Weights of a small transformer language model: LayerNorm before each block.
MLP neurons of a small language model. Each row is named by its layer, matrix (up: input weights) and neuron, and shows model dimensions 192-287. Each number is 200 + 20 x the weight over its row's rms, rounded and kept within 0 to 999.
After each neuron's rows, "fires on" lists the tokens most often at its 100 highest values on Wikipedia text that the model never trained on. A number after a token or word is its count.

L3.up200,196,204,234,220,213,209,153,189,179,172,201,208,206,202,190,227,242,251,213,196,178,196,207,197,171,193,160,196,210,194,186,200,197,207,198,182,196,211,195,216,184,174,201,228,230,208,190,180,199,203,220,254,229,214,213,217,185,199,199,184,173,188,180,206,180,171,198,203,212,231,202,205,218,185,253,219,221,202,164,189,201,220,188,187,180,167,170,187,187,238,162,153,213,209,170,242
fires on: "." 100

L3.up880,212,218,213,190,183,195,200,217,198,184,190,200,196,194,205,200,203,221,208,206,212,235,188,207,174,213,227,218,204,190,218,192,163,168,163,172,204,191,198,188,190,235,186,236,183,198,211,202,222,181,200,194,192,206,223,185,193,199,206,158,196,196,180,184,184,160,200,207,187,230,167,156,242,177,166,196,214,209,195,186,200,205,181,237,165,199,208,191,202,188,246,199,195,211,231,223
fires on: " |" 95

L3.up374,219,190,182,199,198,174,203,235,202,203,158,179,196,197,210,223,225,189,226,177,169,202,192,166,180,211,198,208,224,196,233,181,212,188,205,201,226,225,207,180,176,233,194,225,190,185,197,191,188,202,224,194,206,178,206,228,218,218,186,211,229,214,186,181,177,223,171,195,218,227,194,190,190,189,228,203,225,204,176,181,196,203,230,192,178,181,212,180,202,219,187,177,179,226,195,229
fires on: " and" 79, "-" 12, " of" 5, "/" 4

L3.up1148,197,191,231,176,194,201,196,213,180,207,196,189,230,190,216,205,171,242,228,195,170,212,189,162,213,178,218,184,172,200,191,240,154,174,210,201,254,201,205,190,213,201,198,157,249,187,198,205,215,171,201,188,207,182,173,191,206,200,200,202,183,197,169,163,208,197,180,191,168,190,157,187,202,213,188,235,193,183,208,192,228,231,189,214,171,187,186,212,204,197,228,202,174,192,165,203
fires on: " /" 74, " career" 5, ":" 5, " on" 4

L3.up1776,191,210,188,163,226,235,214,191,236,217,222,193,217,214,226,223,179,216,216,146,228,198,197,189,191,192,204,166,212,245,195,202,197,227,189,187,196,208,186,197,189,225,178,183,203,239,257,201,204,216,212,198,200,199,198,231,219,235,155,208,185,209,180,231,191,188,208,164,245,165,212,202,187,179,214,226,178,197,222,227,211,226,227,205,218,209,184,190,187,215,200,168,182,220,235,233
fires on: " |" 84, " in" 6

L3.up697,203,223,196,211,216,218,188,204,202,253,224,194,198,222,164,224,183,241,206,214,190,219,211,227,222,208,203,207,207,219,162,191,167,201,174,192,199,208,199,220,212,191,219,186,212,219,244,205,158,256,214,202,208,162,158,204,198,209,188,231,204,197,241,202,199,191,236,261,219,190,196,214,195,187,218,219,220,184,229,207,219,204,240,181,204,183,187,179,211,206,208,188,206,185,218,209
fires on: " |" 69, " " 6

L3.up1005,188,224,193,235,169,179,187,198,225,210,185,215,187,200,209,189,221,193,181,246,160,223,190,195,177,204,203,230,188,163,200,200,219,205,206,236,174,210,208,181,196,202,213,198,177,176,209,183,196,218,210,186,181,155,209,215,216,229,162,217,181,206,179,219,198,201,185,246,180,194,187,206,213,198,230,176,211,182,208,183,204,168,203,194,188,174,209,179,172,180,205,191,248,189,191,195
fires on: " of" 51, " by" 5, " year" 5

L3.up1537,163,188,206,192,194,195,221,200,163,180,203,207,197,180,216,191,197,212,213,177,235,202,206,203,218,203,190,177,206,186,193,184,177,212,215,212,189,236,187,194,228,178,211,199,191,193,214,235,177,233,230,182,224,177,174,209,204,144,216,201,198,202,226,222,194,217,195,177,197,188,196,210,206,229,201,210,264,150,228,207,182,162,191,187,197,182,204,209,213,219,181,188,185,211,195,193
fires on: " the" 27, " to" 18, " her" 13, " via" 6, "'" 6, " by" 4

L3.up1461,188,201,183,195,217,206,198,182,210,213,225,196,202,218,193,203,196,174,188,212,170,203,229,232,217,187,233,240,224,242,208,201,180,210,181,159,174,213,198,203,173,218,189,222,201,185,207,233,216,196,212,217,188,188,184,190,209,198,212,185,181,190,158,217,201,195,248,231,218,199,232,190,195,200,213,197,232,223,161,222,193,183,169,183,184,210,225,194,198,241,185,173,228,185,182,196
fires on: "s" 28, "y" 11, "e" 10, " and" 7, "n" 6, "i" 6

L3.up676,191,203,156,171,238,190,213,196,188,233,208,156,227,179,198,212,189,237,204,206,197,196,204,193,215,223,176,192,216,217,198,225,223,239,214,175,170,182,206,211,206,214,169,225,209,221,201,221,177,207,197,209,207,229,153,193,245,187,183,232,159,211,235,200,161,193,149,184,209,192,197,184,213,220,175,220,193,196,211,197,185,192,212,178,187,178,223,230,202,203,217,198,174,199,212,191
fires on: " |" 91

L3.up105,195,199,199,189,196,194,204,195,175,168,178,200,195,200,185,213,227,215,207,179,210,231,204,192,196,221,206,204,158,215,198,186,195,202,176,206,210,202,172,180,181,205,207,187,202,223,219,201,187,196,225,177,200,197,194,195,179,225,196,190,179,216,142,198,196,193,211,178,222,188,199,223,196,192,176,209,210,173,188,221,190,226,215,193,210,194,201,191,220,211,209,213,178,189,197,195
fires on: "." 60, ".\"" 9, ")." 9, "\n" 5

L3.up30,237,177,201,181,202,214,217,199,191,185,191,210,192,246,189,229,211,182,175,184,165,204,200,191,192,194,208,221,197,228,223,208,163,202,188,215,183,225,153,162,205,202,211,186,180,186,192,198,167,208,177,245,185,173,203,171,161,229,223,195,221,185,185,182,204,210,212,189,202,225,182,211,192,192,223,187,226,212,161,197,216,226,180,196,200,193,212,176,224,179,199,204,178,202,168,206
fires on: " and" 76, "er" 5, "y" 4

L3.up27,183,175,203,204,199,181,188,178,206,192,197,199,201,232,238,155,201,155,229,208,207,210,213,254,192,208,233,171,173,184,203,221,181,211,177,148,229,191,190,188,196,184,209,211,198,198,202,204,211,218,181,199,216,188,225,209,201,233,197,175,227,182,216,213,219,209,222,213,200,187,191,187,192,178,213,222,203,185,221,198,163,252,168,191,193,210,176,217,205,218,211,179,220,200,158,195
fires on: " |" 53, " of" 11, ";" 4

L3.up18,200,212,223,194,177,202,161,209,158,180,189,199,216,182,195,237,210,200,179,216,225,215,200,206,190,231,201,226,176,194,218,196,211,199,182,177,179,213,192,216,205,202,127,184,198,229,226,192,172,200,206,241,217,190,209,206,226,150,207,228,203,204,214,193,224,196,157,202,206,220,206,219,171,189,215,205,185,224,213,174,187,195,176,173,202,221,211,199,192,208,173,203,222,231,238,211
fires on: " and" 24, " re" 22, "," 7, ";" 5

L3.up1428,177,214,180,228,199,217,187,145,175,207,209,197,182,168,183,182,214,186,226,206,215,160,216,180,191,227,161,219,228,179,238,201,163,171,216,200,213,211,232,215,232,203,198,165,225,173,212,203,176,204,206,210,184,221,222,190,184,189,201,191,216,222,224,187,197,186,192,196,207,166,195,209,199,210,192,175,184,166,228,200,229,224,165,200,177,210,181,174,205,198,199,210,238,171,225,188
fires on: " for" 46, " as" 10, " have" 6, " eventually" 4, " be" 4

L3.up804,183,177,189,199,244,211,219,230,234,193,223,163,220,165,176,204,200,154,221,174,193,193,186,164,187,181,206,219,236,199,192,223,192,176,169,191,228,218,222,187,219,156,188,187,195,218,200,196,187,205,162,205,216,162,238,220,198,179,194,175,217,204,185,202,218,214,226,192,164,227,196,215,205,177,208,175,188,206,204,196,209,204,217,209,166,176,172,186,194,170,201,195,155,215,213,226
fires on: " from" 26, " to" 19, " over" 14, " defeated" 6, " defeat" 5

L3.up604,209,218,203,194,197,230,200,217,195,175,190,218,186,185,186,201,256,210,162,164,192,150,220,196,180,218,200,174,193,185,177,206,159,184,186,187,227,175,196,239,175,225,224,204,187,195,195,196,201,258,226,239,233,231,170,216,228,167,174,220,206,185,193,226,262,228,235,226,203,172,238,210,177,199,229,250,177,178,195,207,251,225,226,229,155,176,206,168,212,176,208,179,176,190,198,220
fires on: " and" 26, " c" 13, "." 11, " place" 6, " no" 5, " only" 4

L3.up266,188,183,212,212,163,170,246,201,226,171,201,218,211,169,193,218,203,220,172,190,216,201,187,190,194,201,223,174,195,186,238,219,176,179,211,251,189,190,211,208,228,199,224,217,202,188,180,190,194,201,195,194,194,187,193,200,227,195,198,216,216,212,207,163,236,228,177,202,238,209,177,171,196,211,178,211,199,200,207,195,174,181,137,203,212,215,178,171,167,191,176,184,211,193,202,199
fires on: "," 42, "\n" 29, ")" 12

L3.up1203,216,221,225,218,190,218,228,194,188,219,184,192,237,164,196,238,199,203,183,224,169,208,201,194,185,225,220,229,191,191,175,214,161,191,204,182,163,176,191,188,206,230,236,206,169,202,205,171,215,220,195,186,240,208,199,175,206,204,259,217,205,179,199,218,183,192,159,211,216,189,218,182,224,186,247,157,168,187,207,168,198,194,180,195,148,220,222,198,224,175,229,221,202,171,186,178
fires on: " in" 42, " on" 34, "\n" 10

L3.up366,190,232,194,197,185,178,228,192,225,199,192,179,208,218,155,197,202,223,189,206,175,204,218,191,186,184,209,198,200,182,184,210,187,199,201,222,199,214,204,200,172,198,204,223,188,211,177,195,176,192,162,209,188,225,216,202,161,218,218,177,216,167,221,209,235,199,205,231,207,179,225,191,215,229,213,205,187,251,185,202,199,196,213,233,231,219,205,209,228,193,212,194,199,215,189,209
fires on: " and" 30, " well" 14, "." 9, "ance" 5, "SPS" 5

L3.up1651,202,212,216,201,222,182,166,214,199,204,198,181,199,154,181,177,239,223,211,184,197,220,211,198,213,192,218,225,177,225,179,191,204,207,204,194,204,208,173,224,219,166,202,209,187,187,170,205,153,211,164,191,205,195,180,202,168,175,185,235,188,188,206,211,195,189,206,211,236,165,185,181,192,177,211,208,200,210,222,211,190,161,177,222,194,202,190,198,208,190,190,194,176,207,188,223
fires on: " of" 61, "-" 8

L3.up1505,207,170,195,217,202,183,188,174,236,179,205,227,206,178,223,188,172,188,208,204,162,184,174,197,156,177,207,189,205,190,193,233,232,197,186,183,200,172,203,206,210,179,211,197,211,196,182,216,220,185,202,202,215,190,178,216,219,201,180,200,205,179,214,255,218,186,213,206,203,235,218,246,206,184,213,187,187,197,234,184,223,191,214,229,203,202,198,178,206,198,211,197,178,237,225,184
fires on: " and" 24, " as" 10, " than" 7, "ing" 6, " being" 4, "ist" 4

L3.up1769,194,183,206,226,164,149,209,176,156,195,184,201,228,192,191,189,231,191,205,189,195,186,177,214,216,191,202,190,191,202,169,197,216,182,207,191,204,185,215,182,194,238,176,185,189,207,207,217,185,161,212,211,183,234,197,171,202,173,210,192,204,178,215,197,176,198,215,224,166,256,165,206,198,216,185,191,222,214,211,211,197,173,178,194,176,160,211,205,223,194,210,202,225,197,201,195
fires on: "===" 40, " has" 17, "====" 8, " ===" 6, " have" 5

L3.up1474,178,172,174,174,168,200,221,231,186,220,212,160,197,205,168,207,234,179,234,193,211,192,161,172,233,153,189,184,210,211,203,206,217,230,215,186,168,203,163,213,172,191,212,154,218,160,224,197,177,187,213,210,166,252,201,227,177,191,187,185,208,174,209,190,179,172,174,210,233,239,191,205,165,171,205,246,223,231,166,207,211,190,216,219,227,204,224,189,202,187,199,197,240,186,242,208
fires on: "-" 28, "ed" 14, "/" 5, "ized" 4, "d" 4, " " 4

L3.up1201,155,203,224,201,183,179,206,247,153,224,194,172,174,193,196,205,166,225,206,201,200,205,179,216,205,211,183,204,191,192,193,183,221,222,237,238,213,208,198,202,168,187,199,203,225,154,214,192,169,171,201,208,204,234,206,208,206,196,210,211,182,208,142,201,225,235,195,190,189,203,202,199,235,208,206,217,176,187,186,205,189,222,236,170,204,207,182,227,174,182,239,204,204,204,228,233
fires on: " -" 16, " –" 13, " out" 12, " 1" 7, "-1" 6

L3.up1405,211,195,222,184,208,217,211,189,215,176,213,218,217,231,194,204,179,178,188,220,216,216,208,186,227,199,197,193,249,202,209,219,200,182,216,215,200,201,251,220,184,188,213,212,193,189,192,177,189,186,233,177,194,224,199,178,196,163,183,220,156,186,207,210,188,193,227,202,178,210,221,205,223,198,179,202,206,203,194,158,238,255,196,163,180,207,172,209,212,209,223,229,182,186,183,206
fires on: " well" 19, " one" 19, "'" 13, "," 7, " 17" 4

L3.up735,198,196,187,211,223,152,172,177,217,233,216,214,178,193,212,186,207,214,198,198,171,201,197,232,207,235,192,199,186,166,194,238,170,212,203,209,223,199,200,219,190,220,197,227,219,203,222,219,217,198,215,197,177,173,211,219,211,211,223,212,194,177,192,233,227,199,175,197,187,219,219,227,199,158,231,211,171,196,200,214,228,183,172,207,209,237,217,197,216,248,197,188,174,187,172,174
fires on: " of" 69, " all" 5, " |" 4

L3.up314,184,184,200,190,190,204,184,173,196,163,178,203,237,207,221,172,225,180,185,218,202,210,217,199,187,155,198,221,235,192,211,217,181,216,223,221,207,221,199,194,174,213,207,157,207,181,223,230,186,194,222,209,209,237,227,182,190,195,202,214,198,219,184,200,193,206,228,191,210,219,159,201,218,238,211,198,226,165,162,187,159,244,223,225,205,219,202,197,167,178,200,156,170,209,167,183
fires on: " a" 34, " an" 17, " his" 9

L3.up201,141,189,214,203,199,218,203,201,195,205,198,167,210,168,193,200,203,186,197,202,220,207,198,193,200,197,171,213,210,206,230,217,193,131,191,195,171,236,247,236,206,201,242,221,178,199,200,204,179,230,198,216,190,178,198,204,207,212,190,171,176,178,169,181,185,171,202,183,178,219,201,196,199,166,199,189,186,169,205,208,212,178,171,209,221,191,229,238,185,182,192,171,192,168,217,193
fires on: " that" 39, " by" 5, " date" 4, " saw" 4, " Years" 4, "\n" 4

L3.up1449,197,182,195,197,199,143,243,196,205,219,170,171,193,219,208,196,228,189,213,224,175,193,204,219,201,197,187,212,228,194,198,189,199,231,222,215,197,197,196,218,186,185,206,189,215,173,187,186,216,195,197,221,214,178,201,185,241,162,188,227,177,195,209,239,222,221,203,186,208,222,176,208,205,181,209,226,224,172,185,179,173,177,218,184,209,241,215,183,211,220,227,225,201,191,207,187
fires on: ":" 93, " -" 7

L3.up120,201,224,229,192,162,199,206,233,201,209,196,163,188,225,200,174,200,231,196,210,196,202,207,201,174,213,223,204,234,195,212,182,195,197,195,199,217,195,189,216,198,189,219,177,190,186,198,185,182,201,206,210,211,221,182,222,137,164,176,228,208,191,194,200,173,188,202,228,221,222,217,197,226,226,210,208,195,220,200,161,193,226,168,220,188,273,187,187,216,184,175,224,215,175,184,211
fires on: " of" 15, "-" 13, "e" 12, " for" 7, "ed" 5

L3.up1777,207,179,216,184,225,215,226,206,214,181,188,204,208,207,222,184,222,177,201,205,206,214,184,204,189,178,155,182,190,175,199,189,194,223,136,195,197,231,207,181,172,220,198,236,220,215,149,243,199,199,193,251,230,226,201,208,242,221,227,180,206,165,226,193,194,184,221,224,226,172,203,221,181,222,208,175,184,222,227,182,233,172,206,171,198,200,200,189,209,200,201,200,163,184,196,166
fires on: " and" 58, "'" 41

L3.up832,187,205,180,194,215,207,161,167,183,180,205,190,200,192,231,228,178,175,192,195,208,178,204,225,215,171,188,209,198,199,230,219,219,198,210,199,206,237,205,195,153,231,184,173,244,221,177,168,190,161,208,185,184,217,225,208,201,209,181,183,239,180,179,196,209,240,218,188,224,208,224,232,187,220,169,215,222,205,198,236,186,177,191,223,205,175,216,217,177,172,193,191,203,187,238,214
fires on: " (" 20, " or" 16, ":" 9, " called" 8, " known" 6, " served" 6

L3.up456,227,193,201,179,196,197,164,178,212,210,198,230,236,207,214,189,201,188,206,196,194,185,191,206,195,208,196,184,181,182,190,227,216,220,164,200,222,227,194,181,200,180,188,206,167,241,184,217,213,183,220,220,229,183,224,198,231,208,191,207,227,198,196,181,185,244,193,213,181,199,179,192,197,220,228,235,182,180,214,198,234,177,202,177,218,184,195,188,193,229,233,219,232,206,196,186
fires on: " other" 23, " new" 16, " future" 6, " those" 5, " different" 5, " way" 5

L3.up1179,214,198,208,190,200,207,189,219,221,216,213,205,204,191,190,214,216,218,178,215,194,162,200,178,200,164,231,196,182,204,205,224,179,230,214,225,220,228,221,206,156,203,198,230,171,194,184,201,205,209,169,196,223,218,207,247,176,205,193,175,214,186,220,215,200,223,206,226,199,208,215,197,203,203,194,228,231,219,203,181,170,220,222,212,190,197,212,206,210,170,221,193,165,179,188,235
fires on: "." 55, "ly" 11, " From" 7

L3.up276,207,205,224,219,203,204,203,204,199,188,204,195,191,199,184,212,226,213,186,197,196,181,214,211,168,214,195,214,217,219,164,226,206,200,237,163,219,183,205,197,185,186,220,222,211,181,200,197,197,215,168,163,231,160,205,186,175,214,205,215,218,173,168,213,191,210,204,226,199,217,204,230,210,190,207,196,174,182,218,174,180,209,217,197,198,185,226,217,172,162,185,186,212,207,201,201
fires on: "ing" 52, "ring" 5, "ating" 4

L3.up1642,193,205,216,206,174,214,229,265,208,199,181,203,220,172,170,179,205,199,183,196,187,191,199,214,181,228,187,165,203,170,228,197,226,154,195,159,201,200,192,186,233,199,196,179,199,162,197,228,206,197,206,202,192,176,200,179,202,207,232,202,172,208,238,205,183,200,199,180,217,192,177,208,221,177,232,169,201,174,255,218,218,178,186,241,192,220,197,156,218,198,232,219,224,179,203,213
fires on: " won" 23, " in" 18, " for" 18, " alone" 4

L3.up542,177,192,212,176,212,197,225,176,208,208,220,200,206,189,196,173,230,206,219,213,179,186,214,215,207,203,258,238,173,204,166,175,168,218,224,188,196,181,209,210,187,178,187,233,166,202,217,216,199,193,176,166,166,214,219,191,222,232,202,180,202,166,205,201,170,171,224,198,188,214,195,184,228,177,219,181,223,203,206,225,199,213,191,207,213,247,194,178,187,203,210,182,192,187,195,208
fires on: "." 81, " of" 10

L3.up1151,212,233,188,203,199,222,169,180,213,187,243,205,169,184,167,200,205,205,220,204,219,189,196,153,205,213,192,193,201,175,161,174,218,203,187,203,187,215,215,160,194,188,247,212,208,227,237,204,188,189,195,193,196,171,218,216,169,200,186,192,186,198,197,198,180,160,172,168,171,197,181,217,208,201,149,198,169,203,223,191,157,226,188,168,194,173,191,199,200,181,230,189,191,211,210,209
fires on: " as" 18, " than" 18, " from" 15, " for" 8, " are" 6

L3.up650,220,228,200,215,210,197,216,188,196,227,191,183,216,204,169,192,191,209,214,174,191,168,178,176,202,209,249,228,182,222,181,202,218,159,223,197,194,169,208,209,211,206,221,158,222,170,195,214,196,216,189,221,187,227,212,165,214,197,182,240,197,243,196,173,176,202,187,223,242,207,180,193,201,220,217,216,188,180,185,206,188,229,183,188,171,195,205,181,219,172,203,211,229,192,205,218
fires on: " =" 39, " ===" 22, "'" 16, "===" 10, " ==" 4, "==" 4

L3.up100,184,205,223,205,162,211,161,171,188,196,172,167,208,175,211,196,207,239,178,188,184,182,201,231,186,216,191,177,218,220,202,191,203,208,209,217,187,217,213,195,197,214,186,217,224,199,215,201,145,252,220,192,226,219,177,197,195,179,204,240,176,224,202,200,200,196,195,179,182,198,207,186,235,207,222,185,207,184,197,191,234,208,178,205,197,190,170,188,181,204,168,211,263,218,191,162
fires on: "-" 40, " a" 22, " the" 14

L3.up1623,214,187,213,190,221,195,187,204,183,201,131,210,182,188,224,215,217,234,188,172,182,206,204,198,241,173,187,185,208,196,187,210,196,197,213,199,216,226,192,220,195,217,224,217,191,186,185,189,189,196,186,215,220,229,184,226,229,191,231,203,193,209,195,194,180,217,196,210,216,215,220,183,188,188,216,209,193,183,184,199,206,177,220,202,201,190,193,213,208,184,181,184,240,201,221,174
fires on: "[" 15, " by" 11, " \"" 9, " [" 8, " “" 8

L3.up1579,188,210,216,201,215,252,163,200,225,192,178,184,207,216,206,209,199,227,199,212,209,186,192,173,172,177,193,170,186,210,189,193,191,201,176,234,201,200,194,213,216,186,217,197,226,177,200,201,197,234,210,220,217,209,197,198,202,214,206,203,193,192,168,203,217,210,201,183,221,181,205,208,217,231,236,229,174,176,181,190,209,220,193,199,190,179,169,208,199,164,174,178,179,164,202,233
fires on: "." 90

L3.up384,207,163,202,198,241,176,204,185,199,191,192,211,206,242,222,220,217,207,162,196,170,211,223,208,203,170,177,190,207,201,199,217,175,200,177,222,181,238,179,217,184,245,197,242,193,177,226,212,178,221,180,188,176,204,186,209,225,184,238,206,204,209,220,165,234,188,234,207,236,180,201,208,175,206,200,203,190,174,173,220,178,226,179,210,213,201,180,200,184,191,196,187,193,218,193,193
fires on: " by" 50, "," 15, " and" 4

L3.up747,199,198,199,211,166,207,217,206,208,195,214,197,211,212,164,191,230,172,201,176,167,201,199,193,193,216,219,181,189,181,206,174,189,204,170,202,195,228,178,190,196,219,217,171,214,195,208,179,190,218,189,210,226,191,228,183,205,195,204,184,158,217,214,198,203,167,198,137,189,183,201,170,188,195,184,180,177,211,198,216,190,217,200,224,174,201,191,214,203,201,209,213,203,200,190,196
fires on: "\"" 70, " in" 6, "?" 5

L3.up1024,170,209,198,218,188,179,180,191,175,233,159,214,183,189,185,187,222,190,210,213,189,202,212,217,208,191,215,200,194,219,204,221,222,217,148,167,198,172,191,191,182,180,200,203,189,192,239,219,171,197,182,195,218,217,204,167,185,200,185,198,218,158,169,190,223,209,225,197,188,202,176,205,194,230,232,177,192,204,206,196,209,194,211,211,196,194,175,145,220,213,144,193,207,196,176,205
fires on: " un" 30, " he" 18, " ever" 6, " Un" 4

L3.up1645,231,228,200,189,208,217,207,206,153,169,192,206,148,227,178,180,186,182,189,193,206,238,185,205,182,204,176,183,207,191,225,187,226,198,220,184,200,189,195,154,199,223,242,169,206,216,206,204,172,194,207,191,223,190,225,195,202,192,205,246,180,226,233,188,199,219,179,161,158,208,193,190,191,211,218,192,181,188,189,224,182,177,238,219,238,209,186,178,218,220,236,211,169,196,188,201
fires on: "\n" 66, "40" 4

L3.up1419,163,201,189,213,178,218,172,155,212,230,197,196,219,188,221,201,203,183,184,188,210,177,179,205,195,231,179,213,215,169,235,199,210,198,191,185,192,200,179,200,210,176,189,235,216,196,196,184,197,203,191,214,234,185,175,208,224,231,185,214,202,190,216,217,176,214,201,203,170,191,197,179,191,198,183,207,208,187,177,232,196,194,193,197,193,191,203,238,206,205,226,168,209,235,208,218
fires on: " is" 23, "th" 18, " are" 7, "a" 6, "c" 4

L3.up964,207,191,209,239,196,207,209,168,169,191,210,229,202,205,239,196,202,225,197,173,231,186,194,184,224,195,194,210,193,208,177,192,233,178,193,170,159,233,195,207,217,176,182,224,199,209,184,173,187,193,227,207,211,224,208,197,188,161,178,207,212,204,209,203,213,196,190,204,182,164,225,198,195,178,241,211,189,206,183,206,201,174,191,209,189,170,214,167,216,189,194,218,191,226,182,229
fires on: " some" 26, " and" 21, " such" 17, "-" 6, "," 5, " &" 5

L3.up744,229,204,176,221,185,215,208,234,214,216,192,200,198,197,202,158,183,186,192,224,228,205,197,201,155,180,188,205,221,194,212,201,194,200,232,191,233,181,209,179,225,210,187,217,252,223,229,228,175,206,240,183,202,174,203,202,195,204,186,150,173,225,195,203,202,182,219,180,192,213,184,180,202,245,186,199,187,191,183,200,220,202,194,196,210,182,217,183,173,194,202,178,191,211,175,227
fires on: "==" 33, " a" 8, " in" 6, "\n" 5, " population" 4

L3.up53,184,180,193,189,207,178,200,254,203,222,194,173,204,165,261,173,183,179,215,196,217,197,238,194,202,178,180,219,241,207,224,166,170,171,211,196,233,226,192,193,182,168,211,215,237,199,180,189,216,182,200,211,173,186,202,207,217,164,218,172,174,243,183,222,210,206,188,175,240,205,217,203,198,220,196,226,189,228,201,216,217,195,211,213,183,151,183,232,220,185,214,192,187,179,192,219
fires on: " to" 45, " into" 6, " (2)" 5, " (" 4, " from" 4

L3.up203,217,234,228,193,222,216,217,228,224,208,225,194,203,201,206,213,168,193,208,193,229,218,184,160,213,191,219,215,217,211,185,167,182,173,209,246,199,193,234,163,200,171,186,224,211,199,218,220,210,219,221,190,244,239,207,182,223,227,193,244,198,177,208,188,177,196,181,185,168,211,207,206,215,210,164,203,188,219,180,162,227,227,201,220,196,198,222,196,219,183,189,216,203,204,196,185
fires on: "'" 45, "s" 7, " to" 7, " on" 5, " that" 4, " \"" 4

L3.up840,193,244,204,206,211,189,190,210,174,161,177,233,180,218,226,210,205,193,192,139,229,200,199,197,177,179,156,211,212,190,178,251,220,215,168,200,216,192,185,209,184,203,184,178,224,209,226,187,181,176,194,209,186,207,197,226,213,202,180,185,212,234,189,189,206,219,187,176,212,205,181,163,195,172,171,223,187,168,190,231,203,220,209,193,194,181,234,201,208,195,167,217,196,175,222,229
fires on: " |" 44, ";" 26, ")" 15, " " 5

L3.up538,197,234,189,188,194,255,184,194,209,195,244,184,169,225,190,214,221,196,172,176,214,206,223,174,191,195,186,183,194,231,234,226,202,202,217,232,227,223,188,212,184,213,216,208,213,212,189,213,222,230,223,196,178,192,198,176,197,217,213,202,181,185,169,189,192,212,214,186,192,168,205,176,189,166,198,248,212,185,180,179,199,189,194,203,180,172,189,188,163,231,197,173,189,229,172,213
fires on: "," 24, ";" 10, "\"" 9, "th" 6, "k" 6

L3.up1113,198,157,192,183,223,226,205,225,180,236,192,190,179,232,214,217,202,175,197,171,212,212,183,190,221,195,225,206,235,216,157,187,187,174,196,230,202,188,182,215,165,168,194,246,215,209,192,191,193,197,169,213,200,211,189,215,199,189,161,227,154,205,213,236,178,224,183,205,173,180,266,206,247,195,148,209,197,192,212,195,166,185,199,229,220,176,217,190,195,208,207,187,233,216,193,241
fires on: " is" 16, " that" 15, " was" 9, " who" 6, "th" 5, " how" 4

L3.up408,222,270,189,219,192,212,200,184,199,211,199,204,168,225,221,198,203,205,179,214,208,192,235,192,186,204,189,166,227,195,165,203,213,235,205,208,203,221,193,213,171,218,183,199,227,195,221,202,194,233,208,205,155,181,152,193,218,222,194,202,229,186,161,188,205,177,183,199,193,179,214,160,194,214,186,231,213,212,186,193,211,206,228,169,174,174,196,201,207,210,212,194,227,196,181,210
fires on: " |" 68, ";" 23

L3.up1691,230,171,176,185,242,186,190,221,210,193,221,184,182,185,207,193,223,230,200,168,172,203,224,236,202,221,211,236,209,219,182,243,165,201,193,221,160,196,188,193,145,202,182,230,171,177,191,189,221,198,211,216,216,239,168,194,206,204,208,170,188,206,199,202,174,199,193,203,213,197,213,170,232,218,213,198,208,201,225,238,224,228,196,220,197,185,191,195,220,214,184,199,214,199,204,230
fires on: " of" 13, "ing" 12, " with" 12, " who" 8, " for" 6, " With" 5

L3.up565,199,172,177,157,200,217,218,187,230,210,170,183,206,205,168,214,190,234,226,171,213,189,164,171,191,192,194,218,173,216,182,183,201,197,207,236,210,175,190,208,148,205,201,213,234,214,189,205,202,188,232,181,185,213,212,221,223,229,202,172,206,220,226,166,185,166,198,183,211,193,196,201,228,170,202,172,181,200,164,191,187,233,180,188,183,218,194,179,172,193,239,210,219,200,225,222
fires on: " |" 52, "-" 11, "2" 7

L3.up948,219,210,170,229,210,218,207,208,194,175,234,183,180,215,195,191,233,180,222,197,208,213,183,223,181,220,203,219,179,225,198,191,196,222,233,234,196,183,206,217,173,155,156,188,197,172,195,217,241,192,219,199,184,226,196,180,151,180,174,208,188,183,186,182,232,195,182,185,169,191,213,200,223,159,179,200,196,197,214,188,183,213,182,203,207,223,204,184,181,192,171,221,184,219,177,202
fires on: " to" 67, " 25" 5, " N" 4